{"n_layer": 10, "d_model": 192, "n_head": 3, "n_kv_head": 3, "head_dim": 64, "d_mlp": 384, "vocab_size": 2048, "activation": "gelu", "norm": "layernorm", "norm_place": "pre", "norm_eps": 1e-05, "positions": "rope", "rope_base": 10000.0, "rope_fraction": 0.25, "qk_norm": false, "attn_scale": 0.125, "bias": "all", "tie_embeddings": false, "parallel_block": true, "init": "uniform", "init_std_qkv": 0.0188, "init_std_o": 0.0188, "init_std_up": 0.0188, "init_std_down": 0.0, "optimizer": "muon", "lr": 0.00586, "lr_mult_o": 1.61, "beta1": 0.93, "lr_head": 0.00578, "warmup_steps": 200, "schedule": "wsd", "decay_fraction": 0.873, "decay_shape": "sqrt", "final_lr_fraction": 0.0, "batch_tokens": 16384, "seq_len": 1024, "doc_mask": false, "train_tokens": 113700000, "steps": 6940, "dataset": "wikipedia_en"}
MLP neurons of a small language model. Each row is named by its layer, matrix (up: input weights) and neuron, and shows model dimensions 0-191. Each number is 500 + 50 x the weight over its row's rms, rounded and kept within 0 to 999. Numbers have three digits each.
Before each neuron's rows, "fires after" lists the tokens most often just before its 100 highest values on Wikipedia text that the model never trained on.

fires after: " f", "if", "u", "b", " g", "g"
L6.up255:491532590500460587547503431455455505546559537537554584436527535552365451523495568513521486468441523461530417501458471485594540448487502466517552477625614517559581491497468559423503575535577546568525569567396447492456540532511417505455469451425447488459435486567551426450510475526516410528567438521485538481356437470558459493596509436398494575532486445499529515486503481520512525525559514438473446434510461466472480494502504500492461457473523440528482601509515578511539540525568482421473436422415520470555517507501502533604512590499532451536483553452512504449457538531454402523

fires after: " the", " w", " v", " f", " her"
L3.up327:475568468445481549483475444570506532618542450436436452539546547550413468460494600571499537499472518482469569508507437510508460476499492412523499458530473474472415543455515573529479496524531519624533518460560526527433414542501506538525535469563536487463482455609402571424512479572557489460594490455538629561505515417499456573498480500431564455546538381380465535434512550532502502583503419485513524522507485565473408483588529444512437486438518559504548542509537499484515419420467486507480530419509473520449518531512646512466531499546480445523615490440554565489483423490472435552

fires after: ".", " ", ":", "o", " ."
L6.up343:454494563441413578458485473454437550484493488449525459546451525481555579478509442533544522559587493548585457489476460514552495543476570560463472574431531506478511479432476552487502489503543449488534462501523597420482522579509450575493510543578514481447524445532428453488504545473478415521398474428499432501515423530434410526636485499537474520486418433467517527501499451532513501488546403672547524379578444417473523576479585472473452540573489509607500543429490559535543492527478472492380483436464472469530530438592533485472459567527472518459445547555424515498412501519531566463

fires after: " is", "s", " S", " F", " s", " B"
L7.up268:501539476433498468537515475460558500527535467506485513581621490464479496490493524559541445548483446417450422603533465465560496462463491441558489416606473427531436499541653536539467475498451451554454475509492541439520464494586392479494505509494556578425577527486543444525642580482544458450555461580476504505524377525472493501501462543536490485525467481482347441511427523530502447544536574578534416538510349495547558525486538511592520529548559428471505494462428541481601539433541502478543478551456525484549497450501589462469489491422512491406535503541478510547475454522502504506

fires after: "i", "ri", "re", " form", "g", " e"
L6.up167:489493495517563492471379450619493460492549389503502502478477492400508552526583458519468483475440501517537423455499486507448541463447587510602415470625538471522533411552706519494499498441395435513529520490450539501594586533501459428515503497496496508481461490441552493454487528486466511433486517485498622509517492579549517526491470429564648464490432450584492472454561459530448559470561474485464553463488533486502438591496510468530551583443477479550527436535472531508444480521499533492594562486494450555584485502526477459523495513460441458555590460507489580519474516590510541447

fires after: " the", " ag", " gu", "C", " a"
L7.up236:557513518553539450489483529494444541527481509469485427477435470478483547446494625463506473575383543467497503489489558563487473551486496543529425469547453482473504512581523461520498412547521552398532457553507478546493501434457518398403459516533372467375440581519590414560451522533542408523494498560496530518514558433482432506496484503554435533487450507407469512561511510511471521572557533424496468528424461421518491550523624508521522513549516475576442464488506466482578524624530462527522386471491585460524426470562492519626591483456522527448492444544501525547577549445591514540

fires after: " S", " s", "S", "s", "4"
L7.up78:547439525479564509406563502527500490578439457575507444526491466528543580525464496420426560588478476551494522519520530434508417484458489481506521489519414473496506487516503471492449535390486511479517547465538538453567431540607410509526441441599534590504430434476429485469415461561518493474464442482496484517503507544507451485490523573579518514564526411481472480520522518425427294622561582509448545522460447470564493437531539608481496461462433419476499518474555513468490470482554504497489464506551529546512538485594566518573505534488453521502528530525433405481544364530607500538

fires after: "p", " form", " r", " prov", " g", "ank"
L3.up247:509468514479520388447531493529518438500483489534460563557409499567534552521525493481499458465463446446447473469604500557562610504469505505542443529500463544580421521392618500447514493540540438596416412482558575492448417459513398531455494554561500559434480471456584494508514627580500488495476431492526494548424568532543433459415542534409519543536553596551468531504483451482450469531514473462539423478532475496501543454472495392524486452464442448452529490532401477599490420485579432599522543483499507573501537489491538644514581505454502511553518479474471496494543510463488550467

fires after: " R", " L", "p", " s", " l", " The"
L6.up37:544535433495474547429657431467456513494481458631555481493534477428451616534527544505475534481459481490553589553484489465512426467469528478449552530524486408505491400548482482417433422524517401498504558540518491538525462431494399499461511499486446554512445463598527478579516486473545415414523442552472569554559505534481455535391515532558447482513507434489440554500520520524501478471615456463461489409519484560475403543500486535536572558488455469521541510567497440470480485526468620475576526507529511445578465523424489564495520512493489475495558477467392512566607496566625463484

fires after: " W", "ed", " D", "/", "eb", " ("
L3.up8:502507562548446528392535514471447605442577492609499503428537506399463575532522512437510477494474508502482576449587476456471485495532599434538486508437485461592517453407488566536542505482496618464450599497496465528519446547545522488598440555473543431510574565600472404539555479445478461484523494451510450433502521615476517567466544506532499503494456546500460478549562412531545472430537530472443532562497499520496414577467482559572396472516491464380582445527501469442474520594470511516488556445465514463510494385559454486487495434598522479481508527575484482473465514532449466605

fires after: " ", " .", "#", " ("
L3.up27:519483508449444459619460500601631432452496545420488580459451370459484541403519505466474427442495501508429496554474448524601553470441600499516465527450572500438419422442572515442522545547487492515411493551417568432513572522524568491502601500591540519483486571444476572487499525474464500540482455480465430474505583585574477479499400555480525445506500519511468493451508536559485568536519483460600519519567464496438434513500538457471563500564462523548525513485555500502453427556547502480464462514510543485443564544546461547538520396473371563586483529491468515494503432463541474421

fires after: " T", " w", "ra", " ", "-"
L6.up45:556419422433409536435532488500524444521468381544556540556458498521628600517502486543555550468418485459540489496532542553485531525426544573440524534536538450538492521467500404577471472543517490483543412497561541510403481580526446485489533590528438520520544441500561524470490433550524535443488445544469556478543577487451451532455567479505499444539479492585471466553511471428435467447519487433570569509412493552485533494566458538573542434499391557510432431596564514374491500528504467515433465455472559495452546475457446449462489446430459439462582520526617505518448563446453561497

fires after: " |", " St", " W", "L", " l", " L"
L3.up190:532368498489481513571514503416420488489501538561517540585444560400436591546412534471438534468459519529481449486498517480421529520530570543430540527542468514562410454543479588433500505538511550451482472465542488582552479558472411511495514511483626509549599568519550435571483538467509552548500500465469520536483480521453484464475429496515369556470461454477416471478613512416470481509571537562538555443565535446484460455476519527536551476514463543520517551551414464530464473486547527503572498495540484493486572431361451465489462423519332497540500497499509449460450594517444583513

fires after: " ", "\n", "==\n\n", "===\n\n", "ed"
L7.up275:459492521516517479535480431473460555444504549423547532547517494473504469482439507464423524473495424489518476486508532450478516499486546596533482448471454506578471564579628515597474502493564515478441553474412425475441530464551442474458550440486514386554553534591490525564526448514539462462400595478451506538478491471505468367633488479553502555556394444513402612449565461477449461551439467502485539436451452533513460520553514543543504561404474513488470480494503485456501598583613549450506471556515470471567593487543554539556505367477497560562477558434494484524489456503476520572

fires after: " ", " crit", "ember", "ollow", " January", " May"
L3.up198:480494516458443561598438512448521533586521511490544495548434478541528486455551551477496492489529478467518463446436559494517420450461416534551476588483380575557546517480432457533443525428552445480492543440556559432512448574511453390552480584492556493500595500524523523575478528476544450475472454546499448366463452472449425546543551466454385560397547564639465462571474403434479486443491510562500368434465494453561576451485532482473527480517471570613477516550579480530516579562543526486544479441473527496482485544511512517516461473540474533507507553447492470543593463512439514532

fires after: " I", " E", " R", " O", "ore", " L"
L7.up218:536500578493541565513501433409538577506514518484511415500477505475491407518509492497490541468463483423436468438543513493471541482513406529561481598418550533537586506565529409499432472545489453496471521510529473535449566511603469494476436557428517493509448452487442536500506529494437458433602590483505511428525473541528375447456378513536488538429537453383584457517543502444407554572482546461481553518572524458473446418553425474570537629558526510531423431569512532494523521483570531454560531495513487525489476482587486508537499465540497452527423571423394472456539454542477617532

fires after: " D", " d", "D"
L6.up163:468472417418429392454436549516481473481567467518546480451518565535418511440574449426508454461493428515487459420635581533546532460540490563499536464539452526455487498462383606470471487525443509562425509449459510482459504521546475510534480511447452515578582594585364525531463570466514425510543508481515536416455495613497510590503519500545574473420545571484504520618509480512567430554511553569566501548483495357582533482445483555505509507559430496445488458526559482461501471512505509470514462447516474450528495406507520398554506428521520525532540516461525559466469534541513556433

fires after: " t", " s", " d", " T"
L7.up20:457485457395477492492442482474536464433525483464502471469614524483466576441510522490568481530537544418598499476486486591506497377456466450504533580417573496469480560486524486484535430492573547496466495484465491447516603625460578451481491570561534484469464559489467442521552466475522466604473507477548520494557481423544511598500621541507558522453531480416502452503577461503495440495512456543511517504504564517464438479415471531510482563532426451434483349405535482475564477515571555474412483442490507546410500533499469475480509491495476450565639556504525497429564519386549595530

fires after: ",", ".", " S"
L7.up293:492545533469378496565458474486519524483449529456505581513418456525555558565481499488491472580500553509482548467472410574488473405563548518558452544439479485540469528501484469508607542419496458555445475546562475462459525475516439500493497510497486570579487403469503488512501527502516449459476446493525528449376448522458510550534479475546374563437497499499477382409492542463457591526505594474498463463642388422516451536407559527515530521464582508501482475487498523494391514503522476458505453497489474625447572570565509562463447486542363528613495507500544458436552427516540510551

fires after: ".", "–", " .", "-", "°", ","
L7.up87:532519500471388620472515483550451482494576589516515485644441461431516481548492522567494558454481453533458545463377511426458477571470498404489425568535552554559457466587550425456607502574505570459365505486433418449476471479565460488568503527502507485511467501501544506507471564537450366521543452494608531520504497492461499496570511479441540454408544471447440451558504503500503466464569522523543524548536507538483463602445515426569498504522487528517588495435509425556501609517426525517494444514455506458462468484434445432538501540464498546479568478443558525447513476485511572399

fires after: " H", " C", " h", " gu", " s"
L6.up91:534446590515484489489522450440458506537480532478501520541439428441401429522475497557450545473515531500485635482517539583451486507446461472473495458482433512461442547539514570498501569534457530555573633524514492480493525489535540429545444524552485537520482508494472503552536471430454467435402532493533513426545549447477468536639534475542520449443414536398563498495535494489554408539497490471527500453527479609592415449467539465444494555534538455528570471519434444582525459461447486467515592426548560508516462504500568335487568545621454545510510514506457530513593412467449429430

fires after: ".", " is", " m", " a", "le"
L3.up85:480524483484408428469546489544541594539483495606508515514586467493484431513472552510501428476528594521532549522480461541512605482580561466547540509592516475526465520454454524523428495465513495498433501532473459351547553558439485520488427499534495429522496467557375611556509439488476462464549458564483573577411433581514557562465416532512558449515466402449551468528448604457477537685577555513559491474490482505493449496508543502467560538562552468504453493506459464521452480494488512480468429463461408527446512463484527459501534453437446525432575454517540488466429488618467449505

fires after: "b", "ri", "re", " pass", "″", " prov"
L6.up212:511516478508439552408422516500454517518451512541471528518452513527476467492466496558566459546463418512521438547543478392496561408485499565471477497648545437428436478521561483548425452501482444544391466531505500554485432555529485529455520520488494559475542487403398437462622488440553484433508482471523552480537460520468510514460552473511575497488455595418485465410535506465495399459495435603483529486476539558503447595501460490550519545464440572462469545532512530564477497498471541524468462551498516434518520529544514421578487494503506461698593465385569484509522506581456408476

fires after: " s", " S", " v", " V", " W", "w"
L6.up206:558420422595577522497514434470497511515592603503514500504495382537580579428492523507467552503538493438534599487471466472433544480473551435376525480430421518468425483415474567349465530529540592517515454485424469419537496558530540527485504475497444493530518529530520480462510487568493478478487448571500534420551533503472417615555552396424556466569468551507529418479529558462598493503471493495533520537539414433461476494499479494497480444464501485542483525561535521484563523534412556489431498547525507487563528388478484464535564403453493535515577545462536439567620521515486510543

fires after: " S", "s", " s", " w", "S", "%"
L6.up123:487562492586370458470572566546576470612470462471506533611373472533545521400505510555520492493522501453407463481538505502426465521475536549453502433550457487542453509443463553406521475464565560458456600556465448500477533567522565442590613504522518469502483495472500462507526455533447491410578445517496500399453597433448509464525471562522468450433459431542441474527520393613539504531558446524571501524569439575511493394478582509464580577500558484527523488487409607516479536578429492547419469468522478561497515458510508484524495496503483509520459487496506495495488454601483499508

fires after: "pl", " the", " B", " c", " b", " m"
L3.up382:543540383502488491544494556469491479522548570468444434604467503422485452479471400520518529492550530472536616492448434555506524578516564486469587533539458474496446601497405519596591465516462482469550660501482522411424568524529419529490484434452484476486574423430474492521447478461566536480481524520445580445510551478385554563494501462559524460489497526395551561572537505520542437481550560502493410532463479560503491590472459499509576454447530403456460456459615461514484531406578492459492554479475505537469482449474561585508492472566477418489490592460474489485489539481512504535

fires after: " I", "u", " J", "ri", " O", "a"
L3.up215:454432510486469458543443579455501474509586536514589507498498430499448539523428486516563563576486491456539561454426496501535407539451489495531588476494546498480506507417439502567605492491389523455474524557486439515483393513412582471527534568550474525526543447474540558518481544490424519484517475557481487484451490411499522452495500566561475419486526453534551430484635540538484445411448428536469519555513521498461510522567518510468553595588482483495499363485581506428453438429470571540475521425454520491487581446481487537585392580503414534543588476441615500519554490575518488526

fires after: " m", " n", "overn", " B", " fin", " M"
L6.up316:527476531456528500587458421506499517500530549578511539492547552471506428543539495559519471448518514562449518428501499404500406407473468429441608527424481550543414533539499440542497443467510421508529597552503433545487422600577477445429514547554480535510434549416426535525447464547564571481459517448502502500518488448460563532560508486577491503483475644475484497468473438522459446425466458446455468494542510489582537500436487461467585534406562482480455564485590509595609501502498498530536400476581538553519481493414542428510484481481492571515583512480602548465475445616519505440

fires after: " ", "-", " A", "–", "v"
L3.up7:462550522523520473494500491614486388481438485523545462598481538500528481530455485531361498439420467528513479503557459570376486486512547491476502562541411498493497466476621465418575485468504478477542511518512427444529531562503490514520501452571491437512511449486504534508437518483402538502484548494461533403395504474640563545531471563479490417470497540523564478421458480508544474397546514481583568484526437416445508521526579480597511586567536507500480422540512570420372596428522488550541503560472534520543570470476453486504516560442497508504509521557470538512546580489547501368

fires after: " ", "6", "7", "8"
L7.up253:493526456535451474534412424583484473505477517415495481499492567503430572482458539474453506521409542421514535466493483489519516504406509469541481425529508475517594470438612540521571486584527475485458452502535411535530479531572479633534411486509468502533484477620497491479510485445568600561534563530479558516526482638518459495616500444521465481506529413511497464433469428463480515539558534430642491544487521514527430428480520532531472535495444414405492524495553542570414530562473535412579564495489504514517540436580510475530423507520405518475463484435416575511488499434511440416

fires after: ".\n\n", " \"", "==\n", "\n\n"
L3.up295:514490451516382533552521384513420612503479573479504527512544540538507533510548539538517490491500535572552564530569517589514466492545644524483429589546392523461487491548418527494435564473530340489463456449495499499547545508523514441459394523549483453529497448526520516448484525517510462473509466392486426504505508571548526513501445510552474490532533568487438578528420344514423501507518374446561497464468529534468485533522477495536560490489568580472449577528602454452498500541417426494517580396490493470489473546529436451528485474486476489571487432536570548510416475527492530567

fires after: " S", "S", " C", "|", "-", " K"
L7.up55:552511457502504527457508484541597499552607507524451449527467654571426488575374509532485499547407430495493508538465514464444414458491504479511487481503500444521476502504580553429473475533551432432391462496498545432499436464536432488554506486598463407564542560545422486541613446482456538410591516496461399507441553505510489503475536516557463559552488441534512490526447463480469533559496446485517518569539455433537516513545532566524474445549476550492415464545577487511569449587565496485476452508584569498558462539553455447579451435500474389416417541445565546486567510535528467500

fires after: "s", " R", "es", "S", " imp", " res"
L6.up83:530467494509505501390552416560543458594525498468524471499455477493555531498516447499487547497501556547407505426560543496489501540478526521487441420536552456410514467575654473457551483432545535497437485552464475447448509536567498571454511518508587495564454428557446486524550539441424477498502491442513525411595562419430507500475425415576498526557597491485562435438430413558459445518458465607440412538528451555491465471576449536534529603518423589514521539510532494480563554516424585494524488504473447531445491515554499523552476409482429573508568492533476436432480438509555508423

fires after: " L", " l", "-", " J"
L7.up320:587449444486554450488549501493535531524465514538520570367472562435501610539489423487485495478469379463586470526466460453554501584501547458508524544539450476494557509514573492547441435451566396423528518540449530427512462475481487436573490486438540555583498535477543456538515526416459534399526495560522542541511529472498554514473477540556527488537495479496447530520547453617464500492585395520465502541460513474510490528499591531583531455417487537345533563532457546439545420512548503397477441514458529423502550491495524459530500508471514574426522527393446581407566446608505482529

fires after: " as", " (", "th", " \"", "-"
L3.up282:464379478365506462548485582470434572532573408468425532482514475522471626548502533436517514430568517525452549498500536477530515519531546536531543542510436439500428495449553453496548550516550418469497449525514423513588614623402531550516454477416392454440490519552363570487465534434499531442492478411497546520460588572525468510463491430472471596532559512473541513536434437525534581506481471514529486500479517502483517502480522581483542560450453465483507457502513511527427470446567435388497515500476543508435569544513470545527577485470459512549513531493615536491422519571427508532

fires after: " res", "s", " w", " sc", " Res", " s"
L6.up373:471554510626425477531563523462516499534537544513490555397451506492558516518460494508465490492466465498479525380459622457453469518530510625469523409483465497445403373545465523529533503466537535528459494607439582416522533574592450565517455562517521468495570471474542474491612558532469528462436459426527493503587525473464494493541517514530535557470474511492415446473546536457512520476512527544538533441408354429553538445516485414614444537506514485434498423554466436567554502596529515449504424511425523512544517500548517499438499587511458506452555405461485508479520477569451478547

fires after: "M", " M", " m", " D", "od"
L6.up154:453549495587441550547454439467530519524444542495613502534509452540485499598523441562507499484508566505518442480357456520494491516528447449529527555550473444527492421547517406546597428509535484533450525494472517515496469508455510528529442518582548479463621539455441557510460604510513517414538631480459517577469370482432526514436486530560503494421422493423517549551562485485507427510432547404415488501490510480487535483475499468518514570493579538507489507407552466542499365547495560452535536460485607464542402472521526513470503533531502457466541476365504552598483534573524464544

fires after: " Sh", "h", " sh", " She", " H", " s"
L6.up310:563518563518493561558447486412430538482533505464532467512480468517536574503510514600425451511502543541462430453504512438534461541453513486466473469537560549476403485429488581374576556566472458457508529462557523501533477550454504515516560514490623512484493505516375537469474507470512446529521537574550544584456464470592502450539526469539500536474497520490447495493548456495559497603581578545501482479603537407532523485439494480514479472432499443527405397522383525531491415486490508509471457443417487490451436571416454453488486569552397601500598581377456514478584517515530444553

fires after: "==", "-", "===", ".\n\n", " =\n\n", "\n\n"
L3.up289:485462511422413597559498416455494533504512498560522497423416435443499584484495520591511454485541449438486403485510471481512467529452434602468472536536464505498461497559454452507481553489612532487637543539458471572503582449511521510593434484531546490622496542470461499508447537458465522389601504527455547489559461575524462498512445619461470521511451387463519505511653490517419379523561551467545510452570493527521451490532546602563459503555484507471544504541495471503489542503515533465418484472439550517374483514454534452467501580554496449471494573511438477463539554461470495506

fires after: " L", " R", " Re", " J", " O", " consid"
L6.up230:482511419474499460463417456461494586531547461562495560513403497385523429533455547551520600431442483502456465415429566451528518500471497471589479516517435465599438540544536525417494488478550437567421418516530544612421467560545468580517434527502557529551548489437512470529499432469425556479539465449537486487539508503568490462476397489563534587509461388541498436543556541534510511408509517454497456494466496580568506581545591513446509524540507441515554515501572449524412441483607592465520536439496530492488449428500495569530508464473519488412559468515491580453429537569509435543

fires after: " ", " was", "===\n\n", "\n", "==\n\n"
L6.up66:512540450570489500501533447453494550453505489449517478498498416537495481490405473458490510425533558544507357445415496548551555479553514521562461483560497491527533465537513518521461398581596493504474518397450520416463578527462524456516379519535576528514514538461484460482514503558661528505541419433528446502440572426455411475533492511569512452505477548492471546503490502537454477522490473505625479444448435529497379466507527534544507468503492448505417541531603571504517571530523471584493540540479524559550389597516453569519507495367529512478508573491451497505362490561502530564

fires after: "I", " Y", "Th", " Th", " I", "F"
L3.up329:538547432509550543529540507414495510425434485578539448424401483551477555496588514542435559458564545492533534670508512459487461475497559549511492504402518515499427593520588538503567561526446569457422488492477554504489459514424541607472506500517533487513483497497496491548479409500602534527541537436426602518545481504459476499468457511438535491496514453526461432524507576538459485479452463494481439474570531480522430431413504544571486568564492521620421478579471422501462482473444558495536439440547548525403597392537440513501496534447432487480526573453549526445426586492437509532

fires after: " (", "-", " \"", "/", " In"
L3.up127:563526603424523476490450445486515565498497494552417490508575569473520465473558526505500495451504470442497497481514512475471540406547571490438562492565417408528478454425488562537541521519526406488449481488462492428592584548541542550487468418503518532569569475479452548468517540465550464405546495487420530485506519509452436452502453555530489463453503501623454577488440512497539611442553569463520578482479540435442403530494544558630486624535555550446487478477501474512539498451525577519463473541491578510480537441501465494536566400497560467478546601489494577583378494577405531454

fires after: " P", "ap", "m", "P", " p", "p"
L6.up58:490573484516531499501496461491475517363480474509460428524629536550501413560554454560526469500588498506462583514578515547482654502523567536526517500596416523487488557519552488439481502491583531540550472523460491442477497430496555429527495525479457506451467580519381484559524488442499466488644530493392478510474436496433466548484457521512484387520463507433473497485428423432529493596610508479451442518449502553611508467520477417511477487502460523512468603545568532400551403565429523530499463450483417516559461530521485519550458496426462507416580548458466521532487525519532491469

fires after: " p", " (", " P", ",", "/"
L6.up9:581481546491466500446501479389505543536442581452426459455510448547544546576460573559568578444443465459506527512489550511455523400463534533482519621587494578468491460500477485530533532515479425581443522582437507434409482505567569552548386509564508454413454466595455481513559601474452425527504545433550526538505456517503401506534504483512511437567554483510507545485420534518607506549478507418500529410564530441502471451484482462517522471499618518452500547508516445404556486493491466440565522449455475436383555428488527533552526491490548464426523521471584536488510433572563448523

fires after: " f", "ff", " F", "b", "f"
L7.up311:518524464558449531498510494484466577561518533492531554515530580476523354450604492512549581435498491465469431473444550463447475391506495458478648393497476567463406537483588512478533440538541485496458521527515567491458426577513489379494552430577513510413482433455516465370558436560570486485482524477486543525448519587461508491553541562503487389513460528521539510442546478522564580494481523503516424555482470572534454548540527430484417425565474523408477503529636504465492512496590511450431471493518537502514534494534482508558520405450477537477513570535557498533462462491409549468

fires after: " d", " v", " K", " Z", " D", " J"
L6.up264:541561448552540517551491500474461423431551514593499623437503549548506406415429524522445486513480505504534509480394531548439485442559531449499559533563444500521451440457488582515460472499554470511455534514482510421523503554611509442485484500527494544469499530495517463471522474441480379438543436454521410488542480548420448549537583495539506492491443558542454466504568432541522440576530513527470599515476503535499516521579466460552432507476536507456484566428524530475413368521573476475549441457543586424484544530519442415410599511505589629521584502500438549551427507409537494477

fires after: " n", " w", " f", "k", "N"
L6.up137:506568526444542515507544453436494468523458505502463503451548546436469561517538578429511497469410612521564471362467531459520453408504505469462515503549507593587424599524547567440500527528501517562397481458475529506441475548515472554505462432442508573544503501565591454586536454577476528509571567474519413591445476532487506496441475460497516486543559455436464450534520563476501475435465510469529489503554487414480498412538521413505565592477487469561464545458514453525467537533603545484436584443457477522511596457564472421455619549596475596518569546535507565483436441501498474438

fires after: " r", " R", "|---|---|---|---", " st", "R", " deb"
L6.up361:413544496529588534488465429494508531468533426617499467452496559506522432444469510512377525561426485501606458495543481519470481410544503434440490434542528533442460588412475453438558499543466500516429456522416509546464499477440513536521463655504512552539521522476392504533516482469435563522488410429567505511451492517525420623525528590417524522457402497420565459567480487437552400435484493512521520468554463425518473573423491534565507590461497542505396507465456516509557521562511570474473494411521487538543496532499514508478526553513544516583494496541525630453500542513496568462

fires after: ",", "-", ".", " M", " ."
L6.up228:558542553471459466536468478434526461506517571381431546575400449487584503472511572489490477607494499568557531455483517540455467424490504472492566593574526515635537567531472521439464430554590472544503540554520441441490508487565464495534408470451429554499507618461496540457523465525557422538521477468504540512450494436388464531508535476530562503458563505455434455517541522531454545592417505437641576421486457514596479494503534491483538545485421439474586487494479451523345526498444463561431514505515461482501493479539527515505434594436542462501463482460545530500557485475528425453

fires after: " (", " O", "/", "-", "(", " "
L6.up181:502516521482555463575533473564513560563548535550487468528551542510498443565521420547565587504402513366487527502568485557439506508533502609556505494510542418505499468434495569561496460458566575406519519501493416493452437528447416445502544535406477453554561505587506454507439541497478400430544477574485424532472506515525467477512454481536517578475471430559536500461481464526448484530472434431538506446603482525539443498418547561584533557475580546503473503473467448491598515610546370513586487436563564478516415449474442480481540412496548482510426490468504459560588500531558521564

fires after: ",", "em", "am", "ang"
L6.up87:421506553414406573447527490533565539486512542596496550555555564445559520621554492620531413413397429429543449434484513463538510484603485515424514473510562494502443568538538484511471445487425497533476526537417483538435425485523520520508475516539529512477579488530532599517480510483457477568517491511480635495509532497478513476499473511539503450460461513530372437422604384446531426501513516504520548540500505405451517590564548487501505489560483473484518597466414447561469502531401538518496516579579530510493434470466470554524504591437509528525542398479565490477543501477441540462

fires after: ".\n\n", " \"", " (", "-", "op", " Gold"
L3.up101:533497475480465543429483403460432499443507494445497581522535492497515468512443660436490523448583505497508535441539519565579518471565469533454421580480485472500532430491444504520456532507553537493476420522466478478503562574544490459523522564428589562473446473475453454451506604493446531459528468398570555520464564571530507476450495474566464441631408568558527483492603444426496489551606516378474463538513421474468563501558525499549572437459500541454474513488524497468501514490475515500573504417603457502504394492470484406457459485485422501587521518485530544559478522528452368556

fires after: " W", " St", " r", " w", "ch", " re"
L7.up209:511412441589405529515633422462433483515571562465463534575511419494473558401501424539512494460486516499404466529509467425533542519426449640541521469477451466485570408476516545481506517471541505562440518529493503490422430544512474578414545546466531447569415536511404477488496556458428521470537442545480500497472598446535552531520510521489459510512516475474471466564622427489497487500478564408488470522424413561578505504541491482491514530565509481422439562546544510510511532444532483497566478557410581572497525448429530532501470450467460527553541579505545575369473587495526476511

fires after: " f", "eb", "v", " B", "b"
L7.up211:495568592548432576502594517485566455549562540502490561489550437452474587470497514517481534459398487555497473537557450519572537443628450525442502463484489511492550503520464507496520520554451486654466490527434465377467433511576517431519485451482587489388477480483503413452536389529553524452575457530427480538491508509540463516531585430487519483505550459543428464411563565502519575566443540556539471453523509515492602458541484471516508477489482472450485448558508463466512527436417382542499492424491554432583435473487504514634534483561511531505514456433413470587500472528482559472

fires after: " C", " Y", "uthor", " I"
L3.up10:538551451552532549553547469541519536517546498596493529525505463462405415530470543451371499579539486447434477538543539547494456534410545522515564480447528568377440513566388475535470619549426565497495491501524470587427595466550535516482582404533528465471557466556411521551459469556415479547462481484461483510499501502488482451521377498453466493397491518536507424566539443524443579477573579448428511503557487506509540426494551469502501502471437557514552472576537616487524542542486439444454464447501598516513527477530474510562500492528439560408537419434519471468569513472436510478

fires after: " t", " d", " D", " B", " H", " v"
L6.up227:568515453498451592529525507470433432594481406476495507464550529477473461537451414478487546450483488424472502523502415572455451554620528439584543552522533534483478561412486489581516546595530548534424525582398453531484523554622501485562604534440403466488482545547498448574602454492528481574557438543542469430552453505509481416538424551571447535469487482527393403559525467442408436495475569508543536477449428459536445478474532468550471489478460477548483477598487525539540469536640484489483519458515561494524499568486468510486518516520439488480486558459437524462440543434507538535

fires after: " ", "|", " design", " crit", " stat", "uthor"
L3.up286:475482523485511546529488473562586455518592445484378388416592463469526531545552556527473525454419480401521514505394494398514426487461496522602483535463476452480516455439457557646481565418561519486521450523550455429524534516430423509529469523444507492563513445511487527518483604433431485502438460513524613462559596536482535545467416470584538433473459543575515502462448475534497477586604495476546518468504477495523563490534476485562523491493500541528541560494550472486428452520534442508438489531516489543457383501531533431505538512552602545585489442498555526547527520601471408486

fires after: " ", " (", " d"
L6.up157:554512449524418458508477445390536494450511565541405526579536520478482539488525532483506452557526548525531493529443511640499476526456557471478543431463425462442533489414577512543529511426541483499473496536485589485511544474545471575472457552593435578473526462445492449519485441431525535502530559468497463509425512540508402395485506452574536467538540513533470371442416567594470472544464527423535597475478523559588508447480510525594604480538414444525453573580519550534512589492492422380525533515533473485593465541562482504598474440477494477463511507559427546503519491523422477437